From a checkpoint of a small transformer trained on Wikipedia.
Architecture: RMSNorm before each block, rotary positions, no biases in attention or MLP, normalized queries and keys.
MLP neurons of a small language model. Each row is named by its layer, matrix (down: output weights) and neuron, and shows model dimensions 0-191. Each number is 500 + 40 x the weight over its row's rms, rounded and kept within 0 to 999. Numbers have three digits each.
After each neuron's rows, "fires before" lists the tokens most often just after its 100 highest values on Wikipedia text that the model never trained on.

L2.down74:472473496487499521503513467502521537464464484472482502509526501509504519442479054387504495491412528482503497471486503477538509459492496501502485510507540506476527508488495524512509519512475501479545505491507486483509490517512525526474486479501490515525462506519507483528490541474549499479489497514515472487491471497504462478515452490491522470519476504509503504487480486461471491502519484506553480527521453532528522510489467477493496510488487515470450552510467511475476491503526496481509492487523474535474488474507505496488498504517510500460525487483472516534474503472508481522
fires before: " |", " by", ":", "\n", "=="

L7.down316:493425492471485514552502446470482501459527542489514464536452477510527506482546372516466480528516486549424547587407503498491489470472404399537611500485511444513488547479467506475513460491516403510513380479535581511440528483538499499437520479521529436527526512537481510526432533512530490514438493544454570484550449496516496538483554539516502529591453481569497543513500536527501452559472460401492518433454558478476515559513493499505538573499490504490474488491507504533483451487501539521496557506455514505515505521464510528441562534444505502457480460418547493498474522454513500504
fires before: "0", ","

L2.down743:553543479503451386462511512477517456515507496534497486481514499488562490604528489536510533385487481503522472458447514454508429557473425532474517497504523518497452493470498566464502524521478412516517426583453531453508485486471461505521464499571498438562497494487396553551526545434496525477527515489488531501510520519553490486482496500455473384489566461500532495463458545438567553517454439498571492623498565525467442471497498493465497488544459507482473476487505495464520483514504432460490448491551532487608521576487503455493477493520522495503550447511549498447544490488465443485
fires before: "\n"

L7.down481:429554525523442502503431519494522449513465517517510529515467492531574545558525367511473483487487517475524545552490561522470518511508517520461504483564495505517452525506489546550529477468506539509563526434480505493501537496510590468518457468487495504608479470558565517537507516482523406488466428533505473435532454501597491482510506552527579524516456504526493456468500561519547557518398447449420528516483503489502484474518470493485512507551506497494463451438532412469528525564527594474500528530518493434495540571501436590530497497475427474494480464462451498520457463532562552533
fires before: "-", "\n", " %", "|---|---|---|---|---|", "|"

L4.down28:526432486516498425504543527520540531478481491515496531484553561454505469599495481556534466541510462534436573492501531551477504478546506526508457545480465478522520436510472547452498553541492543532557498479495477498503525599518471546448513544473460454459472469550501523475495508508515492503517555524481424476507460449526496522530513486475527555513430492536508501547485577538497472472491528502387424373506479474533502480536425478470506516534522550510494536440462485458465540499533509621575459524488490442466501396487572524456501539543441460499549438487469480474498577439455462560
fires before: "\n", " of", ",", "ver", "id"

L4.down644:553410545526514608541537498495515533494551508500456456502473495536482504507479342498460527529510460551477513518463472530508459517505454574461501545447467514489480454501581552444557496435498407478560498494567485555455440486528491527455478418539516535491556538544491509526504530441489543494475547546537529529520529508544487432505547483509501479577427461533457483529499478528493446504529492488514479427463535509532578550515509456471573481545445549438469550490562447497478488518483446526519492575499504469526555532541463550524523526480481502435460585500485479521493507588484462506
fires before: "2", "1", "9", "0", "4", "6"

L7.down398:489494490488503469454472527503516528520513493482480508458458517532485549442550259560559518561461521538468432523505424564492504524545476475510496497444506558531533504455518445526483532526509446468454522586576535498490488538456517409484514460567520510478574442470502481482486422483500504480452536497517507523513520537543466504497477556504479476515474489509615483504511516489469529562491511515514462462538461555542522500485440481505455507578498559551469469522458409542474488514516422529457531479499476488492522499537548457515523481500470499482540485497498483524587564459515532458
fires before: "9", "8", "6", "7", "0", "5"

L4.down701:524437583492501500440537478517510530437465558535547482530516544521521516536522409552499543474526489537476555452549460478530434507586469476488515523567496522501522481484500485532530480476547420537446523505453417610463484493499382511467535584468524509479535504510534503558610504491487491545487438491465521485439483536519483452535507548514465506545441483506568511504519501529463460464532514435445520467524485525502529525472346487475440508515478513527451513468491418538524530475512488536463553504429522471456530525483504575397520479480501480486505475483478513505564544514447485524
fires before: "2", "1"

L4.down202:488473496447559498532527586526481492471422484486496473440499517534526465481480464524459533442562544602494462471498479463528472550593498483486488567429508503476470442553524488400513514487451506509486471475502502505467469509477491499505509515447562490540543548520485503495529559521481479508549525463485449465521483404563593502573486511402513509516452493463552546474477423533428511485427423491463484492465473446546497554547521523449477528521487505513459534526492528580519470497516497420535474463462568523520499458523537595499500476547513565522481461478467545417501503448442599483
fires before: "|", "\n", "-", "|---|---|---|---|---|", "2", "^{"

L7.down750:465519521421451508506467463557454513447446461507489548510529543514483552515468522655496438575560486540459529511472524496480550555515509478463453524531531497506545457497502457489492506517455564477513543526431483468494476547504541492461607510562470555482442523485549482557557510549419456512460491485505469549488482460487542499520492546540556474522440529447477431556511518507415480528523503522521425461411552420502468551521493527531490496438500464515418445473472531495441548468554531526546481460459478489490449472547472560430501528448501488517518517502497570556451543507531511536
fires before: "\n", " of", " |", " was"

L4.down717:543541469480537503492529503536512468407516507524530490434490502490585494436484502489483543471562521556504438546526525480537505492446527475521457566414462457529532493560455486502454484549482571486431541471473495403466475504476474498468433519446590434559510533523475480481514486540561543500556486501490433480470562427494571500472496480435556524523514508550466464483454463515426495496494509560414594483471456474550438527500534498488511459576510486508567478556497533500463483492456483539504494454429521530503494537550526526459528499600461528594586487495505512489415516496493477496
fires before: "0", "2", "|", "1"

L4.down98:508499530489469527483505496504475552471471485514537456579403507502465561476501351473536581512463500504453502439537493516509523462551436461524537511553565553455511511555500507501498547501561472531451484576504471578519519523502460482515496498530430540490527424451522560500520493486471512497529511531466518528404431537523537532523508557508513478528443506470542592484536521501543531490535600557587459518476474537462491450465502432507462497472517537535467462534474538486565501500490432537443481548535471496463530471460479590544475478452449546426488493461464475472551456550436488522
fires before: "0", "1", "2", " |"

L2.down539:547549500539536518521488535512604454455524441524475539473487416447550482572582460523497491473463493466474480555499447456524424526517509489546495494572535469547507469495532499471466500483433389451453448596414544419546484486552497541520469542477474485493459496478509507531460467461519530475535523579468514442487501519533561496460536494432531452500524514519496465457496502511457501519508523494555482550459491428463524508531470475434554429538419518492563469491518527480505485486493478497450506553485470479599508507446434453497563444451525477457506515561497597502493448480435471497
fires before: "\n"

L4.down446:527576510515528572561481526524511530440525537434448488420502525534475535474542465509509532473564545550455494508482537481571428469506472578515492430422464454497522440448475535475490428472450446537436531426492528447477512492551491491495520458496474481550472509574517460490456477501545479509507533463516479439533529492514535477557509516529567553492496495499485553518488583512438525481497490601365533484473423499512530486463474457478476544524519498441523516516583470530424459467548444588483502427458492521495439466532547564523530494483492454492535497469525461451485538519523448527
fires before: "3", "0", "2", "4", "1", "5"

L7.down428:542462497554518495497479466464467440523454498508511511508547444488493484504480652487584502516540529523515592512517485496500486467561498515429549525483460484465505553453528430442547484506559538515554456526446448474488448500547516489530469465417458485460551492572430463511501509557560555516480550486579489458459505521487470512548532479508510526496494556491485504519495473522496415510495437539570518513467552477522469386438527512497554499510491498434527476405517533524467462546552496586514561552485571483545458456506546570516474437519543511467501447517566491509517492458535533535
fires before: "2", "1", " "

L4.down48:517495558515426478535473509484551564422482547501534430498510510556400456469488354582533477472521492549449508483468481522486545524482469533533491452532493403567519438417540523530520487552497412488417475476450516524604494567438453539511509485555568529472507484494497522533505512442498498480468573577456497514587507504542504518559527485521515522529450441486493512530506513502447525474519502461489490466521536486456470454564478531474535499537415460446458555519471511523457487490504479502545493475518527499585497491522505532435537474559538496535482527562484486544533492444520514524
fires before: " |", "3", "1", "0", "4"

L7.down113:481509489475513536508446448533546458496467487470496507521471521437531505502521400433509529510524530595440526534521442553496482519527483451576493515480473447419451556407469482510546462496476496529509459505485478535518473489455514511476498500508503495542557473592560512506449478520413490472508544549462587473477540479544548407650493464508518493499503544467487513461485457559469498441490492505478511485457548506492497552516501494411440552499443544516567532508569541473512493579485505455507503491483438477481456539500487471455536452505485515513415555505429398531505551486529539461
fires before: "\n", " by", " and", " ("

L4.down666:538497525511487485499450483522505475562526432488513519491556493518472427497461589503472494467509525511504500531453502515472539505473494537441500520566441450518459539478454516485529429515455515443546432475517564543504461465431583472446486527567541482441449502457462423562498523483476511470457543491585527507531494465480549495492495478507533481420497448537484451576535491505388424432506401496416517496452516486565507557509513544487528441470518564440479468468516476487488481428475590519525532517509518471478481546537519473598565558485570499494498498542501471528462488476539467428
fires before: "s", "t", "4"

L4.down122:475522544528479471500535492567505435435465487535520514539440504549520459495523363526528486492451442506493508532550434534506538488567493536437544489573545506500555506505518488485516538536522481520521497490498480533526532476548460482584484528452551482543524445482541499482485533473484478530510523453385545518454523573540536482464537507543539474549394508536552535502527444535475557594449526513609570456476536482471543467490495492480496528456460447538491489420511513518542439497484494501414540458485513523565503526522467535425539501515526531500469400491451539495532506498447419504
fires before: "9", "7", "0", "8", "1", "2"

L2.down639:528536488479473420512485545505480486492538454508562473495451447462552560563560458565548478437435514429540544495484483583535510543529474457498512462440485479524480506525542498507498503533510487518529492596487461541566488411513557492516462524538501541502495523623456522541540457499468533470583534511535461466427523471443497469504518493548510416499539490433560511497471519489543537518445544550452431603541528507485416505489501461595523501554517508460445475482484482509486493509528473448459527501504536494536522552516531361498499517499486514443546493530491452436507509504498441508
fires before: "s", "\n", " ", "t"

L4.down364:510447538530501481541459509505546582543548525524417464508526540520452385407462470486570432490465527492505462540491522498512584466524530497498566423496423523475512453485493482506484466494514473504415452478538523447530491430418502498507492550519496473416500513489546445532486468410518537475480524511519522444521472497503462531565494553516466514467508509506461498529556558517524509434577460536455497508608513496501512484540567434458481557493501489501474450426406488485585450437507552516524499460558442549529483492510447419506538479444509466474504530478523496489497477460506500453
fires before: "9", "0", "8", " the", " "

L7.down47:423505493518509570430512512450518471477536531498471475487484582463430478584460445460527498460477553459427485509553571508536531499540433522447462488547435591433478496537568527518497469513472538440505510513412497544516508472504466523485478504485521524500497496451557554507456519434536509532486514485476514473489499515455506474543451493516477474473440420584470439515463427485551567522558576502461472445527526500445435448507452449558529545454572574539523500435444503501554516496498557486480484465461444492473585479506502486501453465453490543527504465488569506507473489536510423442
fires before: " ", "0", "1", ",", "6"

L4.down225:505493500499581432542455515494467508589493519444512525488495490516471404542510593398430483463445513467508501534443530511529465617590436516535560527459445450479442530507511489539469520447503449536500463548499492483536495548494559502502500529493497529494499569517532464521483488548563494419493536464530520466603520522504524542531482541532484429416516474442515536537520540466508487522542419477597527561500551473481541495484518520476516530492528488516550498518548502526497504509524533467528543475538543489489469486459491447529470508448582569522464391454490460474567503515544528515
fires before: "1", "0", "2", "3", "6", "5"

L4.down710:489530528412501474499447541512518455511438489466567505421510475549483477506533714592454522484541470469539508510458537487512488570492499530404479473474525449538460581475470539539459483477445511455527480503457543500526504480520568477526633595516506528500472535545508395469532514554525476490522484509531487493447544480467496471523464495482512520432505513528517509524477497522488540500536421460432565546484510529517517539514446519437470486515538518478508463462521525477480518472508543500538476472479485508539446541461577520521534496513582495480466493503524520510526505507553558518
fires before: "s"

L4.down325:496407572498496480525477544519507477492502533486507566514531567515534424427504408544497547475574524505604558543526499538459527546577455437461523522457509529499490452494524510505539467497448474560484500484506493484438456458478493466495556475539508495480498516527533461489572489482551549493516426539530574506481530556513532462570492493566489518553476485559541493556512551532491503497509466517473492486522534470568523506492537536492470518510437513538445531455431516512580501435545485547542409491512523593540543558439499563419488575506516481534473449438459477445568511447511529540
fires before: "0", "1", "2"

L2.down317:436479533481429483471554521541525564558531524562491510445503498531507564514537541506426471507537498398472480534509433498527428426491531565502510475543566494511488502525485494495465490515453495474505507501528485514520530519502545488527481485463436487639477467530536477555513515453471437467524487537597495483544481528516438469505465485470480511499551455562479537483371535466488508578467432438528544465475518549489529489538517481521520521597495482460470504555440541442566513463511419478508457539498452549481541497494477487482543509469531424439517569510399536487490470546529491532
fires before: "\n", "|", "==", " Goals", "s"

L7.down394:515461478501556478498489404511500538412543503508516517442518528503437501562510478479479465474480501441471518483549441499510420454478434527516502570540532498495484477483491478490515472504485489514358521529470500491549511529497522511552460513532539501534487463557522461488459486430459465511470489455501541564504536516550501514564445488541437427457513481528458478400430439498404550494525425558589471453454544566454414534514485490471559451536464464471506501525524558527528468537494447511428494557496517571485518490422548535424506526471543498479448523434522506534511535471497469519
fires before: "\n", " a", " an", ":", " by", "9"

L7.down467:455506533462493519490477445507438534492487561466540484493492501456533491392540429531465513539496427516522507567488533501444505477527455513540464533507429448513531517466436540579551365526490506521540479498416475486490479493479495481570572488467503491526525502531577463551460507500506484482493488543504535477522415538554538471530477458549516451473472530555446523541521493595492528489527481514422509508421551499474507435509497488540534558460469468448496608498420513507460559418538484467521439498518492436498489509568554452486503488445579476460478443519459528489531467480510517444
fires before: "0", ",", "9", "1"